config.yaml
n_layer: 16
d_model: 448
n_head: 5
n_kv_head: 5
head_dim: 64
d_mlp: 1536
vocab_size: 8587
activation: "gelu"
norm: "layernorm"
norm_place: "post"
norm_eps: 1e-05
positions: "learned"
qk_norm: false
attn_scale: 0.125
bias: "all"
tie_embeddings: true
parallel_block: false
init: "orth"
init_std_qkv: 0.0318
init_std_o: 0.0
init_std_up: 0.0318
init_std_down: 0.0
optimizer: "muon_variant"
lr: 0.000342
lr_mult_o: 4.0
beta1: 0.93
lr_head: 0.00737
grad_clip: 2.0
warmup_steps: 200
schedule: "wsd"
decay_fraction: 0.706
decay_shape: "linear"
final_lr_fraction: 0.0
batch_tokens: 65536
seq_len: 384
doc_mask: true
train_tokens: 714600000
steps: 10904
dataset: "wikipedia_en"
MLP neurons of a small language model. Each row is named by its layer, matrix (up: input weights) and neuron, and shows model dimensions 320-447. Each number is 500 + 50 x the weight over its row's rms, rounded and kept within 0 to 999. Numbers have three digits each.
After each neuron's rows, "fires in" lists the words (lower case) most often at its 100 highest values on Wikipedia text that the model never trained on.

L5.up1002:470535524529552525488514497604557526496523514479479474514484426533431464521485490485551580493521416588551515469432519490412446469440597422461510444547583369517435548558442448473458537450443477554461382524491520462482475409486442575424433482449445462534427637456547457628485524474418474533581491496455472477452452477499483598527476532522451409498495474440551581512397541458443551507553
fires in: "in", "championships", "born", "release", "as", "is"

L8.up225:510507405475454550447494488459535449545520538447500522475427533400501434564484598475440642516485467567592404591489448536546516477400551520533477457465540583504509489455497546472459493506585549480554531455546471487498551531468530469511397485510504565425602530453448499505547511497509448400439449469451492480524496556491483505513451480518450473539468534456461510423462526478531559475540
fires in: "that", "for", "of", "who", "located", "there"

L8.up1182:540425441560482503476473563498554550523444486508406467522562495539542550562493433422509527536492508458484522528496458466484484552531418579484531559459462486423493424514471434439481483551648417492496559508489482565495475425576495555482429466536533537504450457453448514512460539553545556441464479512409458536528454486444363505578428523496545500519523602487419578493453584433544452431578
fires in: "on", "such", "in", "with", "about", "to"

L3.up550:471504594582531458483435526509511519490486570552570521524493506530627486573482523452426580551409503578502543525444475486458475485554548500506560507532578593467423429509538486512490482481493448514462556518605486552525421399519522451501533400490423557474488522634585436473520472467499485427468541493495549512610489514471540547569545559483503525388528502419472584517496501477428485487490
fires in: "club", "team", "lorillard", "board", "year", "footballer"

L5.up972:402432545502565547432461501434478471467518454522489575490561534464509535484478545417481540581487501478523408516535588383519500523535446460506499562459573490527482583536546448489408495384481406558457504483538517542514454496465464535518612499448588501443514519522490607493508466588499439475451481559588484499598531510493418417586483439376509494484508529531498529557507574438510450519464
fires in: "second", "first", "third", "including", "achille"

L8.up450:520510517482498442521532521468569532407478517525539483582456500486559585459568452464565502456515528518556549541432426570541490425511522483514582539549529449538517466474480618422489453552466475468475533456520554490418533503457511434536442489477520519484499506589506412526564489516495489509463365458543523528466416427415545511399514432518501480509490517458462495541472565535387589472525
fires in: "his", "to", "the", "its", "her", "their"

L3.up1461:489499492395442483504512450532497588472471440503414462441522540521530443551365430503499569585514503434507552452590516530532517464592457486478480514420477456470506533593432488529469428503518621506458533504522454515508439543600594649498483424437486536446567518504543562429492478451479515467526544406501516476461508544519431475522533539500467477608449490488533495479566474494488489545542
fires in: "for", "of", "among", "against", "hop"

L3.up556:471509520518465391559495480516540528539540595457529527548432553522501511566452514469527465495523455481552420539570565481618460558541519471506529505416515554540490412508522512567458509547509491509529499489519436595459489553484559433481475498549553529483423507523509542541588515558368546416521506416469507525501569511493476482467581443429460417459502465449494371534472520529439500481418
fires in: "at", "by", "from"

L5.up1137:396534466514492519517448585540478466520513501569465472496494534448546503534595496555512448476547546513514517523484426476449524505438537576509495516540447536411503570460481532562559403502491533471539500467465628549476482534446492486504497519477551526488488553498514554371542482548569515527560508525482546492477503525580424500486514571544540564455520506487523590532544548414479528456515
fires in: "not", "reviews", "television"

L5.up200:495499395497484505523487531461602509516542554443431531476509446441534549528474424377385481635528522498598457455485450539391497510535543518549372498491554378481589434518536411528511517500571433447542574538515476491533589550570483434623446430525423493375478593509507482545431497630540505527456556479561450516476465522468518514484532457418547504433452500467443436374535550562552448436531
fires in: "for", "including", "such", "following", "two"

L3.up1018:584471500469575407500549461458516423454485548510550452459484434487492571537453437513515489423540579535548517510624522543462495535480399568497453466535536529502478524464527477472472494522471488456539542567515566520520643462432432463450510527541544494581551495549476554409485402471550556588541435478490534434531501612475446477526444489521491458507520507494500507438522453412555442426540
fires in: "two", "three", "four"

L3.up644:571512502476429572502543560518546467519498542546451521439490540478509444460519431533504444470480558531531588502557598579587488505490527568538546530447485517512489510386539485647505512530450563452398523481547535489423438568458557457433589493404564530525626558472499476492509408486601433532528471417492557447491558558453513556504531547536499566497452582585584488442476548380342548502553
fires in: "was", "moved", "were", "car"

L5.up473:469457486590554500478451410522514547552563505551494526510408450517518508583497573611460547487507530497394398401422557478429481463552481491514493542556522467514553584465470472492579535521544520515372532533514411534495532534554497486449509430520499524370479569606522533605488608477413611433481504511482410619557475536470528488571442489578525464502513532596478480448530525444521481429449
fires in: "festival", "university", "museum", "tournament", "assembly"

L5.up1388:473485501532468569509418477406440462480508505491556536501470561519500584515510433484458534472443476578486422542497421583479476397489501653525451514459452327486573482535489521466415464551534513444532463442443569499517515519491466426532409414547545553521516495496457566565466480523475478550496558403519567507455517515426481500506565514512404564471485573489466510583469541498543524503517
fires in: "his", "s", "her", "14", "13"

L3.up745:509483505512492474521452464466544519394477596493533512508403417485527442479431501433529484496472457504451553418506401494603485436579485578489519533516418525440559394534475504515469532484488483537471453528414525498480493561489469479485513488404458446440524464527497454487459514529469482499528468365431591444497460435501462513605464465550494445541534543439561409495425525495479500461467
fires in: "on", "second", "writer"

L5.up119:477481674463418402539538522466459548443490431467373382509558551455530576487543495483456439547511550548471530462503475583535485384478579572468533472443450534490515485575548531502571483476570546529555499584463498446524521568544512458315610500498496466551502485546439602475509543549387532541490538461393453447522462424445562577424523613493575458466431512465499549494551461514514561520390
fires in: "the", "in", "they", "to"

L3.up928:421484547506498504376548599496495465485489429526445506507398482549436471581407522538416411519452485407449554515509532473562487437564519529475490556508529490526436481519405530413581525498513545439492489503434470528467483522435591482553527456498502528406480586638488479542491447573446504502489432559522495455514473617517474492462510475515439497558578517526461514450457545502481454501626
fires in: "is", "was", "they", "be", "he", "allegedly"

L5.up1124:606497508484512570551548421515540385486445469537551478532482550496487470471465518511554530540585531503488469520479520529399573413434564550523505566487462480521505519546443524510520448490486567464417562392514511499516430491613537510610574404516544542540477461440549422459450465442426604521580436391392536502486467572434443433556580481511483593494446471464377516521521492481521490498605
fires in: "in"

L3.up635:525525486567532614499562379516530443565459474503549450513406535512487459391524510451415446528556474618611554455482552467339486413518509453500500398464481484491538532564515497522489515523491530483462440471489438499449616570468589555524468540410467505518497530510483486452522493474508543494592438537533466558504551507470552536564473480441432417492476569537538536483433474452566429482484
fires in: "as"

L3.up627:571492513526428405453479531529486402483487492456454380513467545474489397512516460441488475489428426511518527465522555429572511480493546485486463534456508534473519524530475516549505549478513556458469474543515485478506485513534517488410552463434501536447559479505540505467478522596515452611522528516513482445482527555496514499477490411451514543521415527583551445456470548512514499459566
fires in: "was", "were", "became"

L5.up310:476562527503410595481493507418570524506565508530376464519419563469477498438414438414503501526629539493527411563513478575458529503457565563494466526407526564436526455560391534475437471486493543456512474412525478529484447547544495500540460530504433400388564461492523559508380556467516372497524571524500546405484504427452511495507551515493469492546489511509518505550523445435394450471478
fires in: "his", "main", "first", "2nd", "among", "both"

L3.up1324:493446457489476508507544549506595467478539609534572550486431495454534554470413475541591524470525463509527493552414492482479499552479466494507402452446501496406581538623370540450457516477452528505512438526465517554491555495476557562538533501510606516611532519504582547522449518529495471514520486520527493511491543511516554553540517451499509488525498532443472514473540613535527462449530
fires in: "to", "on", "using", "along", "called", "through"

L5.up602:449475487503483548494489448458491599495414501470556405547445419489482446445485548552462505566464560580482398534518528458520556528457459447490457455533496500485492463498478462534467478529518575557555497585551472489451507558527495479587528433425477456578497500498439574480371417575521507499494486476544556488539507510495431553483496471524512493500532554492510472468417499528443480432509
fires in: "born", "young", "father", "childhood", "japanese", "canadian"

L3.up1192:437533467575446567527508549569428521536511566453493470450468536488522542514484535457532513511481532457446448458444591434502560490450496529521506645435531555459406556468569435531497503440443477464508576462515407495523556434516573479390499535471560479413500551457495483430457490420482538463574397519498527553461497525514499465490616529473431534470460523394525516578549457460524490436509
fires in: "all", "most", "each", "satellite", "solid", "around"

L5.up223:430456528428442462593498505490492461418449578478571451523521457454485440511445463513486512523480472519488491451496445419594504541474488527540584524468355467439429539608520507495493533524521459543542476474470473382508542580595436594499509550428625524498573425486593545552560482447477500528431477545454514490449461607500469536529513495495479541532425481423534606553435507483476508571507
fires in: "on", "ms", "brother"

L3.up1196:448432490504412457447535449413498497468487518524444406456551580481556503544460571475549485511475511476434472503439511628361520471489494460450530545468436546554549491477494501635511501483540518481490516482448501542431545440569488482540511422434474506434438475406472473488496585504584561495500537578477526531544402473452578463528499534507494473500479521478474563518537560517480436547480
fires in: "in", "for", "on"

L5.up329:424490547460480518479526526399549443507622520493522579543509586475405528464514521458467460482563413496487440538488520479556568476536628551650470490568544505593472509464523474550441515449508498510472483461616520557545452423565537547469475547438550591488595637524493540448509481478511531523446404475504497593545383496443522502472505528470554538479459491475496521459454496453507544533454
fires in: "that", "very"

L5.up646:573545462507564405416558452425499430623598516635519481457521542467550432475497501465414441501413604500577564532560427474469545452393476513434547610603490523519501523429493474516462466463510595517573451500586477578493522532482498509519522519534466398475532543507389537477528537491462539444447393521524501512528490532429542530501411521465492480504534519506425576498505453457480460472528
fires in: "for", "title", "area"

L8.up1009:355544489444409481474567575512497550414495456503472609520522493499485511467588489493452487500482503470494576553477522481481525503471509546519473536535495503506527500548457461539479487467515538516527481511455517536390552481474550406479573597588505608392481493504515593459441486476471561508469498523563533515555453498477455550485541557497498509552484597363528524509515470441505454418500
fires in: "one", "none", "first", "ozone", "two", "highway"

L3.up328:505526514565548490430533484567483453556531469456559462486434535519526543540528446475449521508529459440499474554524448490450461557529467492476449488466535595411556506580536630470491457443498536416535474506530561486440601518560539524489578510486516476411505506451575481497525435456493509487412438413551486477538559516555461493517471510467555524442466436441555485533569529476507490422488
fires in: "out", "at", "back", "again"

L10.up704:532486491510473481499533442508449441485468501511447496465555454480485537530516543512562507467538496464508586432620545574513498503523474521478470454560472484441488457558475505566533572467411494527530559470468523444495543491504381502442543405456498547473438509524520573519532529520446520428536549543352512554440514555631537399567469492515411472471529512434518527497588543408526523543591
fires in: "north", "well", "south", "in", "eastwood"

L5.up269:477546514488455557473563489522455466539485455489457402533518483520554523501414398401462560403498574521522500548498474467454484536483532464415505556594455525431450559486531494542485479462429508607571472444477477462424507664458493453439509499525508484487566533514543473485583456420492503507520442497564535555451481432534513517519385497485469525431469519589451539462473583549453453474515
fires in: "his", "their", "personal", "homme"

L5.up1236:489530528572504483456508514489531510505511612445588516458558556484556511470562496541393487456565516375555463497582330581486527549558430422492507592514471477458425539444496489434506523432519466496515587526511470494485525530510458481533463543514511385489473510475489501506499443475582572517470524503525529610471499503519502375522487522523536463517444485599566466445493473487516453489502
fires in: "by", "over", "about", "across", "against"

L3.up1341:388489471452581496631484492548597596535353461437446490446481524451454502514528448521502445504471419515503540562512475491512408506424557449541540536515459656466494497528481492591534508532536510532441502529654519458484553452500552515606499443515590539474530472556433527577458455479630556511533542514470483526526475387517463487441520489532450459530507521493513499489489535547523521441516
fires in: "december", "november", "october", "january", "february", "march"

L3.up1028:472455461626590421423588472486512404418480508473473438530419504560542479524513443412532604501468468471456564472493472527487464478572489400489548522553556614496535401516498500533556568415514442479477426519497486483529595515571609421506491431552522473500417491575550541484547472505717581579530488493482505438457525542417492439590572456493452530480518515499462467465534550555482539529567
fires in: "between", "up", "half", "both", "match"

L10.up475:497568563525495488479433502503488521528497518509441475504591492535436551502541513555421474485519426381482574536519542410541547475495492514478475605478433525533597495535527493468498524449552480470532479447581427511584481467505515431542532484534514455547492462539476522569557477577571642391424422564540491508532428519523461374472438508493534533547461549523455462521395498570542394556417
fires in: "which", "that", "for", "to", "can", "well"

L3.up253:404535401474460468501458493609543507534478516543478565515512492525510538456532483418437495396501506568456550513491540438488560488513479544538455511561563434491496606499505565453525472428416548622550530494404498522474455436496637515482609583572499449432498501559532529450440558534463438492542661582498472515559543541497481536394468497518517472539499549490466526512486456486539608530531
fires in: "was", "went", "took", "moved", "force", "has"

L5.up217:500464510502531426585563457408507496493517533533551477521481593491581515484467469425479552477462546377581487531435549483437491576546508548481490451491534419476505410479499524542469521451521541556486446436451401389492525545543464465524447561525458468452488499385494507514529504513506490457496456476467516553480522639543517622544345449608440567447412563419505572479551517531502453444560
fires in: "as", "over", "north", "left"

L5.up1360:489520480445424426560505568480482453396518521544488539511531568478535486518529428461501371517595515554478501475396574483516454520532550453456378555584531494478461500552414485513447496408508486486516415469506496510488573553490515483542539541467439504419503453584527466515553480444476511528440396540408509477583500543619502522475512468478498523433508539464465449464460492501444453493512
fires in: "one", "half", "ozone", "last"

L5.up885:489496540492523531443442471544486476543524566527498486450547442446542475490482432470415476510591547573549556514528455521545470509597450534548496559569555543517390508499467510451520434588481490643508560521487489516526527532487556515475420495507573545527585559467451551538584426521481439586560500469498560475453494494524488452504475433500602452559549432495490406498471514517409608445454
fires in: "with", "joined", "left", "seed", "into", "received"

L3.up107:506612535547440476496523530533497521569523423567479502528484515449496413546542452513468519485510487449409516495554465510498557518489489514437467568550548484412484582513501514542499456576507488431500544489555505448439561492452440451510455466573427555484448500536591443469477448578507544564541455431482531545603486557534463447472528599521555501488575512417549492370465460462510562498535
fires in: "no", "few", "consonno", "there", "father", "under"

L3.up1154:500528553468468535582486461443594548532398493503491444478498588438537494555516486521531465449579494588462464439477608515470468531568441558480575426544499507544528482447453487475464488453475574520442519497543509526419408448502452551572497430410572548557487460489498421530428480521518441450417515415473489449390518490487474448519472482530513444509471455515431422614519464518514508368525
fires in: "the", "smith", "city", "eastwood", "round", "made"

L3.up1089:420529528402482511556560496502516577431518445557471530574459543532565589554531452512442472452529542589491524454475549496595456571473581577407510492496541500516507451525401498555462558456517486511555500503572472448547512464456571501489536498489391497438464478485532507542468497494397447465359471489536491484497484484584506424434552493496524368539488561468478530491507449426459509495550
fires in: "that", "the", "those"

L5.up232:437474441571496463487492436499526479643473441526472505553445552521557504417507479488446441510457504476510470476571564527601487519555561561531548573521499451584544518530498504561575520537606572533549480517507516545541475509504514554457489481356511499415465532440520453487401456568534513427534586532474488417474549502470494523542435544517577562587441534471513481403527523487538519553500
fires in: "are", "is", "were"

L8.up387:488501483524484476436407543505547453525529525501469557463450469572526475599514533453479445482470444496532500495575568616465436447494525484478444434487482534496445585516505531577546537526528517528462475528491547452517494606498482600464517416473583415480551481557449503379510486411520480480472505364530392409489477557479562478499573455474543516372545498522446479497450499498448476529561
fires in: "it", "but", "were"

L5.up1238:520498470562507474459550508464569517553489543508458395442491462546477530580565515426501497565495513470498566488478490530392427431539498509527461511501479550544480470488439587515514431455513473478457502455574526498450604475520464465458505517519524528421507601539511473469502550485519559499469513531522425465502417486526464432460470459471554545580500448597536479518514444538549491474428
fires in: "was", "as", "served", "for", "democrat"

L3.up717:532520476512429511521532469495542557476502432475588434428432554506590541530432472517494562537475493475400417489491594524550502608490466491408519446539487542418473660552488485488525474484477533499493480482427535451444501457515519540557555475458447533446561484590492448563462546533508582482482521474459459438570528556445507586570462460438528476510560503444533472450569498444465570458461
fires in: "year", "had", "at", "who", "same", "success"

L3.up589:415421528489496524491454378526493611505530480534502393541472487415470498519434415480522551495459497467489470528421519483521478540454463490604538561520503488514510496528453489550509437596514367474511468445523569586581561473466461450414438534432546498406512419490517450530553501437569424487471566463528494413550543624451503484467517560532481534491488494500527555510511524513564431487440
fires in: "university", "phd", "philosophy", "college", "professor"

L8.up1498:464564516530409466540466435527584442537528530448509555522410523528490553515435470511528436453524453488497472535498546436508482437432448488530468577362577560443587444461499409489534460436427493414502499434521470497552611456426466373516519495506452547454438506499509532389489431501504434493490669558495540519430546549493492509364486502534496456515501545408532489542476493503456546490533
fires in: "a", "by", "with", "medieval", "achille"

L5.up264:481571499542500420484622596555507449554447530546462529467456560473469506497539507498386490493427421512541552529465520549546441514436498458424504516504494507577559534504557467558572436545523530496506416502429589516502444520471554468458531490503467460484384480476517540484457492574513527601557480492559420437490511521528485440523484568442452332507536489483465473484527487418481477542454
fires in: "also", "later", "lazdins"

L3.up1306:497394487565446513421456513455473495421495541488429399568550496568444558491525466548471487454477478481479514472512581523510345569532511365621515444555520591467451469557445512611444462509494483364499536459580500409449520417524472517483484502459423501460560485403480553495413466511548551465433484519466510565460426546475415528478486505511432515525600573540502450459540521504520495434419
fires in: "later", "august", "november", "often", "october"

L5.up1260:493534444515492367510580544518531494591485575484421558516464530459497475521525480481558460483425457478486521470511471497553494480502541579502514588445554464494538495428454380529533509459526557495466522497571487492527420505534550507600524401480484418437490525482515555483490454523482575551486549443442487553485522518486450509504524376474488464418492518539522434448575551491460506486476
fires in: "at", "combat"

L5.up842:484543458441555461534578601481473407386506499423517545531508563545505530474485548554494391537496529524659536458480507451451449516524568448657482494349603580581530422548459462552457435548471491556543465516532411409534586467430479482517423480542468429477445510581512495505529482578501517496568500565541524534480488463611478505500500486485496577506497507501522514456561489517463503409528
fires in: "of", "about", "above", "below"

L5.up1123:509416509520478454399542468513500505567498539524485443572544530474487493518513471563466531551526571553511443566530500512477439485544496577421579548445551483425419508545483516549493516445424573445412480555587514490498493457458532496523466510502552493442397469439524499599453432523435472504551539585432452520558488519517466481613523550568524459564451499463505490501484560521535477461488
fires in: "film", "series", "satellite", "puerto", "soundtrack"

L3.up533:475461534496520492387510412484609509509559508549409505511549477456559442483463441506549561538576475480499516468497534435477507450420452492458569520476602485515554485602455483433563493499511486520488513496473509501550493503478432513611501493501478483478523575474556474521497450434437530527535437606254490526576518433399513606568521474531469456437450479556420460516477419484427516426576
fires in: "in", "medal", "range", "service"

L8.up636:423523506408492506473493487529574473428517513488519519540443555627514568462440471562433483515448485483522516485475431445470511463386396483511411458516477503525476652515499550484550453549570507474472494589532488524491632464524500489538510551525481538500639521535468614476450573456486598571402527464528521557425440525381523447483487435533430543551529485508530512479561470475475479470480
fires in: "an", "his", "their", "two", "it", "temple"

L3.up104:496533532506442419557513498445544549497529452420471451573449476483480537495543557443456522502532608582406575543574440530444453527487488462518532509418487598510566467419453434462558530556528512479444498592512456553586443491449479500549516451439500498542491580508460462450526479593487485580566576503358472489511425469500438507548526507447499451583429588508446546560438516497533494467520
fires in: "he", "she", "they"

L3.up763:517423482478491451479380460490606443521533517537494494504408549512528481458550438550480509391558472438396516484440544455422431376541603534394479478543555607475580457509540504578495463442514522413387508517475483501447420499523603493573547501486429559474476499464509490527464497445456543512478557522526572492445539536422437527524493533560482495452446506481514516416478496459613467532512
fires in: "1", "2021", "2001", "1991", "1971"

L3.up1448:539507445559378477481468455484480438514560501444446536529476495462480603479546462467523552608504483515468410522461453469443597385559493528472537581486546504508445506470539495412382506461449428419475501444462411499415468566492532513530507424415517462520482477482551433478543535528498498465494389525558570441487517505449507471587459500479551453554484558420552489489520556473490537459459
fires in: "second", "first", "third", "fourth", "fifth", "older"

L5.up723:546499517388461592463548516548491493559602489507497533413550603506481532516441438468586414509547490437538526548516493554542543497542531556433483467441499522513490517500515499550400521502429503468558476437518562468434434518509516449431549489380558537501486549442545489544526524528513423468464379467500513510407465413508485575487517420589510490387536502396470403581483512512594487525471
fires in: "which", "but", "special", "that", "small"

L5.up1346:507436517501474468526434489484635554555551492504481537478481495631467501442648410484500452591496461519394470452457490512446441562540407537461419439532529445464431495553494425581515475462505508499433468497523576559511538454539553508538516528482451505466452523522458531519552437428554506490468458541589492500510503492567539441506488505466474462536508491495540440531470483545462545481472
fires in: "2", "2012", "2022", "1", "2002"

L3.up121:421517519491445451580467557472502490526562533511503503544458403484544515461483471579533500574495488541456553536534614603482453475381491531414395514437578508525497560480531489534523572484555490487483464522527437583585580504509434511508478567511451469487565477511441435467540486507538445524544452557588576467541447536415496547518471504518578424598586489469436480504441507571455506494515
fires in: "known", "democratic", "two", "together"

L8.up1452:440510477445545476467576527413542521502490422463479539555466530556606505597595543442476513425491568493462475488464503459637483448556512425454516517424492549466507413539490444613422461441471501515616544463428597504535599442484544511498415574504541472517515483479496501554426430511493552491511422408442446571516443471485546609533555462427494559532539581456558498405620420494496483524460
fires in: "also", "he", "n", "she", "who", "madonna"

L5.up777:534600518519611428585593500539542583517498567457506535501437529534469516535485514549525379522488502481454415517498520596510407496553496528609411449373475512539499465484524437485478384517552396509531605491554513435535385640472460508563603453505506527539468478479536455544556529500454485499549561428405487523484482455557407516530536499456493492527519516434410448406535549504536475514526
fires in: "of", "de"

L8.up210:569568409506506512483473556519518505587444438451583483536445533552468534514448500451505602519455466572556562522524421504468448468530542475501530515562553501536476559481422502445462534536500536506476433474545495549522507575509466494537490470498469529455381409496489575402425545464546479538549512378502517513492322560525499581424491542424486559461436588496510508537511544469406456554540
fires in: "not", "as", "an", "is", "in"

L5.up892:593516491473393362551542309499489454428430454511685554491481530523546532535506494462482543494528472401515520546487555506491521522590570541492406601430383495489471575549389487509537558459571564475534544575443521462442473490475424518501466414572446486511425494449550574573525478516514448467443449466565542478501537502518541394409556547523512440496536504442487457487577648553462443616544
fires in: "of", "total", "in"

L3.up1078:547617459577490528468453458554479517638570474479480529519499536508590471493614596498424569449557443563477473364481457509514533570359491462477525507499503541512604558452502455491498533394464503539430487544532495467529493524484509499500528505489579487559469486545512549461472485502499569468518457504576512556577470466541418490601451452542508581599475517436409509528437501468559531501471
fires in: "festival", "found", "museum", "finnish", "eurovision"

L5.up682:433416540509538507500522541566445430458543555541523454546483560402482516482593536492564548450505441455524480458440420558534473481488406668481478579531406607479458474566569488485545468542533445490460589518483433603428557552507547481491559423451476543448497463498491413519510474502521534481493576505460584413473460458558436493562471514588484390451469514539494478413525494429487526466671
fires in: "not", "never", "attempt", "won"

L3.up304:479507467562573441464464552531468469556537582481472532445486589442495497463415526450495551478463497470468536389419515539420519527565557461588457480553497477498473481496358392532530470531576546459516484614503468428538528463453502507473493449367632518483605518458479519472562441495433498464563514446472472463453571616480429476482498405516530418535545559527555474433537557535532507563538
fires in: "school", "college", "scored", "election", "graduated", "air"

L5.up1192:667506473571468409470503502504537533535533544619463492573458531526475499538525474551517504532560570498509480591590523452471441491436535516470546522471504491514520550455557468436525514595453555491490531503571555481501534397543500556496434549504632487602416468493508572489498432538611459407463533437378538555466378536486538503455571534543489504489487496507486436511471500509546482396531
fires in: "has", "with", "have"

L5.up1133:574565506629560543580500440442501399543474540491600488463523534504459531361456453502560467507502523403533471542543493505473473425512418385490515436511474514538555535472468488561527471461524424516526487478493502439506508495452463486549571596517530584448498519493474559537533463424551417487499613490433487537469464529428530423551494395477572466517476474471504456564477513471482452512533
fires in: "by", "against"

L5.up1493:553455588531522571473395532436524500490557544488475532488445509527474434562550522383482555484425476463479484538501394435559549469421517416473524475535502463474481455509445455475543529446437394513454488486562567433501550507469515480433590553526441491503516686545559449584437464391477436528506532492544553474422506460589581515530558564452478506469575481421535527524492472486543497596550
fires in: "2", "president", "against", "governor", "2012", "secretary"

L10.up177:459463484524392382523493590509593576411525601522457476510476412581506498549518459441497414558510483502493558526435536496460562498463488565547495537577454480532551507481492457490467537498525454470416390530387551508538558547562501483566490517499500554497550493481548550523543497472524509513522450455522424371535454535445520485418586418504506439504547485434476444503452453523548459566479
fires in: "a", "was", "as", "an"

L3.up470:435500573418518487525448595536541491436517485542452525485460402519427480539602430496518531450465476506482488426483582416633534558417550464588429438387558497491529475537527404510487546588481534455540464479548552432444490497407476418468555549458400508485508576541559457573539556523441525499537473502580498430483449448507463558558462486518441560550423516463537485481500512483415439525516
fires in: "other", "more", "related", "furthermore"

L3.up1416:478518498448498508493505494411542426499561371561448608452581403557501436618479495483449549524493562512616496562550486456558500504574527565533553478659562506525581449470455493526549509533474501531538482490608495534479470548476596621556553585494435584449454489510477534510550574471447509427468476547475447487468500554581448539376498429511490470511530481475479518522498489560392401526467
fires in: "was", "were", "been", "be"

L5.up412:521464448561457356506513412506453507486456452473500501505447465481494481443516520545556550492506506532510535444544491471476422544516480606480539621508539585558459537505558473591483484459474427573483571419500470527523608532556591557464527536431434476439464443557494476517448434558413421488469504496488564537403473436436610586539401549514471517510581468449369509558508640435500493467581
fires in: "not", "fort", "king", "about"

L5.up288:525484418532372488456400450509550513511557487514537477556427476481505493505479451475492556485544550503578498563558442488498471510481553510329565462484496478515411525439459454565492510554436431531458541557507473485427546457485481355460424472483501574469510399531486538463507527478538456472492466460465352436645518590517532448434485559512503545482541497440523551539457548476504453422484
fires in: "as", "film", "by", "votes", "size", "the"

L5.up58:541478523533528497472562500455593511543458412506342458511431458498480464519577557497509542506482527499514523506478463573508500541415452534475416371525555414420434442479461529494541403414419559512535515482472561580459544574572516480610538426428515499413551434577552493422518440506585378527532435487501495493489476611523536499529434507460478527457524535577520537437520511465541562446566
fires in: "and", "trustees"

L8.up1116:524502567499552478552492485527528480485456508550575467489493497474498486518540500538477572513546376356395571503488525591619477582469436505489440495534579471463501515498525582446507594440448404553494604575544459478596497384503500504528521503472586521592409469543496484542474427538514410423521471494541476499550458499500464505426585458417550470503553534549490537512521477502489422447537
fires in: "have", "with", "has", "had", "having", "holds"

L8.up301:463501521429599554478563625528469467524566517564515413511411485587426485552398485509508513475528525422549486438552522406539540563483559565592430560555498433533507573559589499503434536499491531514539509485529437534460536421435568507495438621489477440386542547441535557503522543549460552443592529467407505463588457578439473543493488554571389531551557414491645490534490472467505532529451
fires in: "that", "which", "end", "time", "highway"